Weights of a small GPT-style language model, trained from scratch on English Wikipedia: 11 layers, RMSNorm before each block.
MLP neurons of a small language model. Each row is named by its layer, matrix (gate and up: input weights) and neuron, and shows model dimensions 128-223. Each number is 50 + 15 x the weight over its row's rms, rounded and kept within 0 to 99. A neuron's up and down rows have the sign that makes its largest values positive.
Before each neuron's rows, "fires on" lists the tokens most often at its 100 highest values on Wikipedia text that the model never trained on.

fires on: " or", ":"
L3.gate75:51 56 30 48 83 28 44 47 38 72 42 45 57 52 30 51 77 52 49 18 49 55 57 47 62 31 61 55 63 54 40 18 40 68 56 75 30 51 73 42 59 48 28 73 49 51 64 71 61 61 66 59 32 60 40 38 64 54 43 37 19 34 53 49 71 59 59 49 46 30 60 72 50 55 51 43 30 30 39 38 44 43 44 39 52 50 67 61 51 29 53 44 54 60 49 57
L3.up75:58 55 39 72 54 18 68 61 41 67 30 50 43 46 50 42 76 68 50 37 67 55 62 58 26 56 59 53 50 51 52 56 59 67 55 81 45 30 69 36 56 51 33 49 43 40 44 81 65 58 81 53 05 63 48 55 42 62 47 53 35 59 24 41 65 56 72 73 80 28 64 46 62 36 64 57 26 38 62 40 45 43 27 24 43 53 79 60 51 51 48 59 38 47 51 53

fires on: " res", "13", "14", "15"
L2.gate143:57 68 58 29 23 56 52 34 56 62 66 24 60 76 52 60 55 45 64 62 60 56 52 32 45 64 63 59 71 59 64 74 47 40 58 49 34 71 60 30 48 44 59 57 39 68 47 55 42 41 19 50 48 34 56 70 53 38 37 31 58 48 51 39 64 39 48 27 51 79 59 74 51 46 44 40 60 55 58 66 45 32 59 57 36 49 56 71 47 48 25 45 33 62 43 62
L2.up143:57 41 48 76 74 46 48 84 56 43 60 62 26 27 60 32 36 53 60 59 46 66 73 91 81 64 72 49 54 40 66 32 49 56 25 33 49 43 47 12 51 57 36 58 37 61 40 65 56 42 33 48 60 17 52 41 54 64 63 32 14 45 34 62 74 30 40 41 56 31 27 52 65 49 72 59 28 57 53 34 39 29 41 32 79 39 47 31 42 61 40 61 71 53 46 72

fires on: " d", " ex"
L3.gate553:73 48 43 73 21 43 45 52 37 54 55 62 55 44 44 42 39 57 54 38 29 61 37 54 46 53 61 50 69 57 74 65 59 68 48 75 68 47 57 43 74 60 51 60 60 56 63 65 49 51 74 37 38 77 49 55 54 66 60 74 61 40 37 73 42 62 40 55 51 30 25 66 43 70 41 34 48 48 82 69 57 54 59 67 49 83 52 58 22 59 52 45 31 77 58 58
L3.up553:75 53 37 69 33 48 59 47 19 14 61 54 39 35 50 57 61 57 47 16 51 56 45 67 49 70 62 74 49 43 31 83 49 60 53 50 65 61 63 55 43 75 46 44 60 68 78 39 71 33 66 48 64 60 36 60 62 40 52 86 42 45 52 82 49 53 43 52 49 56 35 63 54 37 35 31 39 54 58 59 59 58 44 87 50 57 45 54 61 67 23 62 47 45 36 52

fires on: ":", "out", "0", ",", "own"
L4.gate176:63 47 29 48 67 39 65 53 35 60 42 45 70 37 56 17 60 15 43 49 73 60 46 59 44 50 25 51 33 65 53 70 22 66 40 37 42 28 42 43 32 57 60 58 37 07 49 54 65 32 62 61 31 74 46 61 46 55 72 52 46 31 43 22 71 44 72 40 75 56 48 58 58 45 21 38 36 31 29 28 70 61 37 68 36 49 55 49 50 59 60 71 59 48 56 47
L4.up176:59 55 54 28 44 49 74 59 39 21 37 59 41 48 18 60 40 24 41 61 37 52 38 53 55 40 30 54 42 66 42 43 37 60 47 57 55 75 69 54 29 42 28 43 48 50 48 49 56 40 58 26 55 54 27 36 62 38 79 80 32 50 48 48 69 49 33 49 64 58 23 27 41 43 35 40 33 50 36 38 51 66 45 40 44 45 36 23 46 44 54 73 36 37 46 44

fires on: "us", "or", "ant", "op", "p"
L6.gate268:54 28 65 70 66 61 52 72 27 64 57 55 38 79 53 67 51 30 44 52 43 61 73 45 62 51 54 60 52 80 57 38 29 52 29 33 52 46 43 63 44 10 58 66 38 30 51 58 32 60 12 38 48 26 46 57 66 59 57 17 40 40 56 49 42 43 55 61 53 69 46 68 50 68 61 42 48 81 47 57 60 26 31 37 57 35 50 22 43 62 47 52 53 33 22 66
L6.up268:35 57 49 60 83 47 50 67 18 65 00 39 49 48 41 66 77 40 33 62 58 57 78 25 60 58 45 48 43 65 42 26 15 44 40 34 55 44 53 25 56 44 45 54 85 28 74 36 32 37 32 64 50 47 50 66 51 39 36 56 44 52 45 66 77 38 72 82 26 53 36 30 57 39 61 18 34 43 31 44 40 57 65 42 63 40 79 37 37 58 21 51 46 71 52 85

fires on: " comp", " wh"
L3.gate377:42 53 41 45 48 72 55 52 55 48 33 29 71 29 17 53 72 41 78 61 53 60 74 28 59 58 30 43 61 69 41 58 59 53 61 55 58 50 51 10 46 85 73 58 54 74 31 42 47 64 51 47 65 77 47 59 82 36 53 38 71 64 34 35 39 39 54 51 52 33 48 51 56 46 57 35 33 65 39 55 78 76 47 32 67 46 76 42 24 74 65 34 39 65 57 51
L3.up377:32 43 59 46 45 56 55 52 58 43 29 42 64 31 20 37 62 38 72 70 61 71 81 39 50 48 19 46 60 59 66 40 58 30 55 52 70 48 46 38 48 65 80 64 47 64 33 45 57 72 68 29 56 61 48 55 79 50 63 43 50 57 40 74 41 26 48 36 57 36 38 64 57 35 66 32 37 62 35 59 79 82 47 27 58 40 65 50 26 76 61 45 68 60 66 58

fires on: "oun", "ay", "un"
L4.gate255:54 37 61 63 86 24 49 55 49 60 26 42 67 84 60 54 26 61 73 51 55 70 19 73 65 57 49 54 71 54 53 59 43 40 23 64 69 50 77 62 66 45 29 44 50 85 19 44 60 42 54 39 49 24 65 55 51 70 30 35 48 53 47 33 31 64 46 41 48 40 34 75 45 64 47 39 43 67 53 59 65 35 43 50 10 42 46 45 15 37 66 34 45 42 58 69
L4.up255:45 26 46 66 62 55 39 48 48 65 34 35 70 48 54 51 43 62 59 58 72 90 64 38 66 59 22 56 64 74 38 32 25 55 27 53 54 70 65 54 59 42 55 33 48 54 26 69 48 50 46 56 54 53 62 55 44 51 63 21 69 47 49 48 30 44 35 28 47 54 28 60 64 42 43 60 62 75 70 46 62 44 32 59 08 34 74 63 44 54 54 53 70 37 29 44

fires on: "13", "16", "14", "12", "15", "17"
L2.gate267:53 72 66 43 47 57 45 51 56 34 57 58 52 31 66 37 64 67 55 64 31 79 53 70 48 60 55 41 54 50 29 44 57 58 18 48 51 54 66 33 36 61 29 50 17 73 63 63 37 55 08 58 56 12 56 28 48 52 48 55 41 58 44 58 67 49 39 69 19 46 56 66 51 28 58 41 59 85 47 73 72 35 49 48 46 46 60 44 37 62 32 60 52 32 52 48
L2.up267:58 70 45 43 52 47 43 66 53 30 57 68 72 37 69 16 58 71 58 59 51 57 54 65 65 56 54 49 51 61 36 41 57 69 19 55 52 61 47 24 36 48 31 56 25 74 43 53 48 69 31 59 53 27 49 23 64 65 56 67 29 42 51 67 75 57 66 48 22 44 55 72 42 22 64 32 42 86 29 48 67 42 39 23 57 46 59 54 26 67 39 54 51 46 54 61

fires on: " comp", " part", " cont", " te"
L2.gate603:36 42 41 19 76 38 24 69 66 38 52 68 66 59 51 75 47 32 59 28 72 55 57 44 80 62 28 39 52 70 23 62 43 49 51 48 65 39 19 64 26 58 54 89 22 57 63 55 32 82 39 65 77 53 63 59 53 40 27 22 37 40 49 46 14 55 46 65 51 49 55 77 46 42 61 58 46 57 53 61 60 69 31 19 52 76 50 38 49 59 52 41 60 84 45 55
L2.up603:48 58 60 61 80 54 40 51 75 32 46 68 54 40 34 52 65 34 66 57 35 52 67 39 72 29 50 41 11 36 50 50 60 30 47 23 68 43 25 45 54 44 57 61 44 73 62 50 51 51 65 71 69 60 73 53 52 48 18 31 61 53 74 59 58 35 37 25 74 30 38 47 58 60 62 40 55 57 46 47 49 78 34 31 65 75 74 48 56 53 42 46 70 75 54 63

fires on: " sp", "p", "um"
L3.gate361:40 70 65 57 57 58 20 84 32 46 58 38 47 86 32 54 47 63 38 58 42 53 38 55 53 27 64 62 63 45 39 51 39 50 48 41 67 49 42 12 41 48 45 74 56 43 60 66 74 64 54 50 48 39 39 50 57 58 74 40 53 59 41 34 55 53 30 46 80 48 60 75 53 40 55 59 60 25 35 33 38 58 40 54 54 42 28 56 40 10 37 56 30 84 42 64
L3.up361:56 61 58 70 64 51 40 87 27 55 63 56 76 62 33 72 37 67 48 68 55 57 55 45 41 46 54 65 64 58 40 34 24 33 58 36 75 54 41 40 31 36 43 53 54 55 71 64 57 61 71 82 35 45 37 24 47 56 59 51 47 57 53 49 56 45 39 54 54 66 56 40 37 49 51 52 34 00 50 41 61 31 41 44 50 52 34 63 51 42 64 70 47 75 28 59

fires on: "p", "us", "'", "x"
L4.gate458:32 65 63 44 71 43 72 59 54 66 73 58 61 88 54 67 49 58 46 76 19 71 52 30 43 47 72 25 64 59 37 22 38 58 48 37 30 34 50 75 27 52 65 55 65 35 49 52 50 45 52 30 38 66 32 44 34 48 55 31 54 45 44 73 59 31 46 66 41 52 66 60 38 58 47 43 47 40 47 81 50 46 42 45 70 39 44 50 77 76 54 47 46 71 52 64
L4.up458:11 77 30 51 30 36 54 49 49 69 27 64 49 43 26 38 55 58 19 58 49 49 57 43 62 41 31 41 51 69 47 50 60 46 61 37 13 38 41 38 45 55 50 46 43 43 47 47 58 39 59 55 49 42 48 59 65 64 51 56 82 23 42 57 69 53 45 67 50 14 42 73 66 57 45 29 35 36 28 52 39 49 55 63 55 29 58 55 50 66 49 71 53 37 46 62

fires on: " sp", "p", "ight"
L4.gate383:57 38 62 36 62 81 23 37 68 42 50 44 44 74 26 49 34 23 80 61 55 72 31 48 76 58 67 66 46 51 44 35 68 43 37 46 80 53 64 19 41 39 41 50 44 45 56 72 27 39 61 73 48 52 61 33 42 14 64 64 37 48 59 45 71 23 31 58 53 55 52 13 73 44 31 42 63 38 36 39 38 50 33 44 58 42 27 31 42 31 56 38 57 69 69 47
L4.up383:50 61 40 76 33 27 34 74 60 51 77 59 52 48 43 50 47 57 75 66 48 30 70 46 47 45 45 57 61 59 56 52 42 40 63 44 76 72 10 18 52 50 33 61 52 68 47 16 53 64 68 57 49 12 50 70 54 40 47 39 79 42 54 43 45 49 54 40 66 31 38 50 47 71 52 76 63 48 35 51 72 12 31 44 11 31 34 57 71 23 38 60 33 48 52 64

fires on: " as", "am", "ame", "av", "02", "ent"
L4.gate425:77 43 39 50 36 43 29 45 52 45 73 61 47 50 34 38 20 28 83 58 55 45 34 38 36 22 42 47 58 43 72 44 39 39 44 58 28 27 50 54 30 33 38 46 54 95 61 65 61 36 53 30 58 47 55 51 37 23 58 60 38 49 65 59 47 35 30 46 21 24 50 44 50 78 48 63 61 77 61 20 56 31 70 60 66 24 67 61 55 67 38 41 71 63 60 46
L4.up425:25 55 47 40 53 80 61 28 60 79 61 25 35 55 55 35 43 50 36 45 60 33 23 49 51 40 39 48 83 53 59 33 38 59 54 42 59 25 37 46 55 47 40 65 65 47 47 82 49 31 22 51 50 44 38 55 43 36 62 60 50 44 37 67 62 43 39 63 46 70 42 52 43 78 61 60 53 66 61 58 43 32 69 42 24 31 36 30 30 43 73 21 60 38 39 60

fires on: "y", "um", "a", " sp", "qu"
L4.gate457:38 48 57 55 59 44 42 58 58 19 64 31 47 44 56 45 03 82 65 62 77 31 71 65 38 40 49 52 38 52 50 27 61 55 57 67 58 58 49 46 48 55 48 73 56 64 54 49 48 21 55 41 40 58 47 38 50 40 50 54 89 40 59 33 49 34 44 26 64 49 57 27 32 27 52 46 55 57 51 51 69 75 36 46 52 52 38 68 45 26 50 67 48 78 47 44
L4.up457:40 79 71 48 60 60 53 66 57 26 61 38 54 41 43 57 16 59 51 63 55 34 63 59 40 39 59 55 32 52 63 23 52 68 67 64 59 52 56 33 51 57 51 66 57 60 40 59 47 34 56 40 37 51 65 35 51 43 49 51 78 29 69 42 51 54 62 34 61 52 58 37 31 21 47 60 48 38 46 41 43 65 38 61 52 38 33 41 29 21 52 56 56 89 31 52

fires on: " ex", "x"
L3.gate520:60 43 45 60 41 35 46 41 42 34 53 50 77 53 48 39 55 42 60 39 11 52 73 65 48 91 51 49 41 73 28 57 27 29 78 54 48 22 50 58 47 53 65 41 67 57 87 66 29 63 58 69 34 66 51 75 62 41 58 63 80 56 62 60 53 52 67 67 54 57 06 52 73 52 39 17 26 40 50 36 32 61 65 67 46 41 13 34 48 58 51 24 32 62 47 41
L3.up520:53 55 43 73 23 48 32 42 32 43 37 35 49 63 71 45 48 63 57 29 02 61 78 62 69 70 52 58 71 55 60 64 50 47 55 40 69 48 40 67 71 55 58 49 61 64 55 63 55 57 74 54 26 48 75 69 44 49 62 64 62 40 33 66 46 58 46 77 57 57 30 57 66 57 43 36 31 41 45 44 47 61 56 60 46 41 25 44 27 52 57 30 15 47 42 51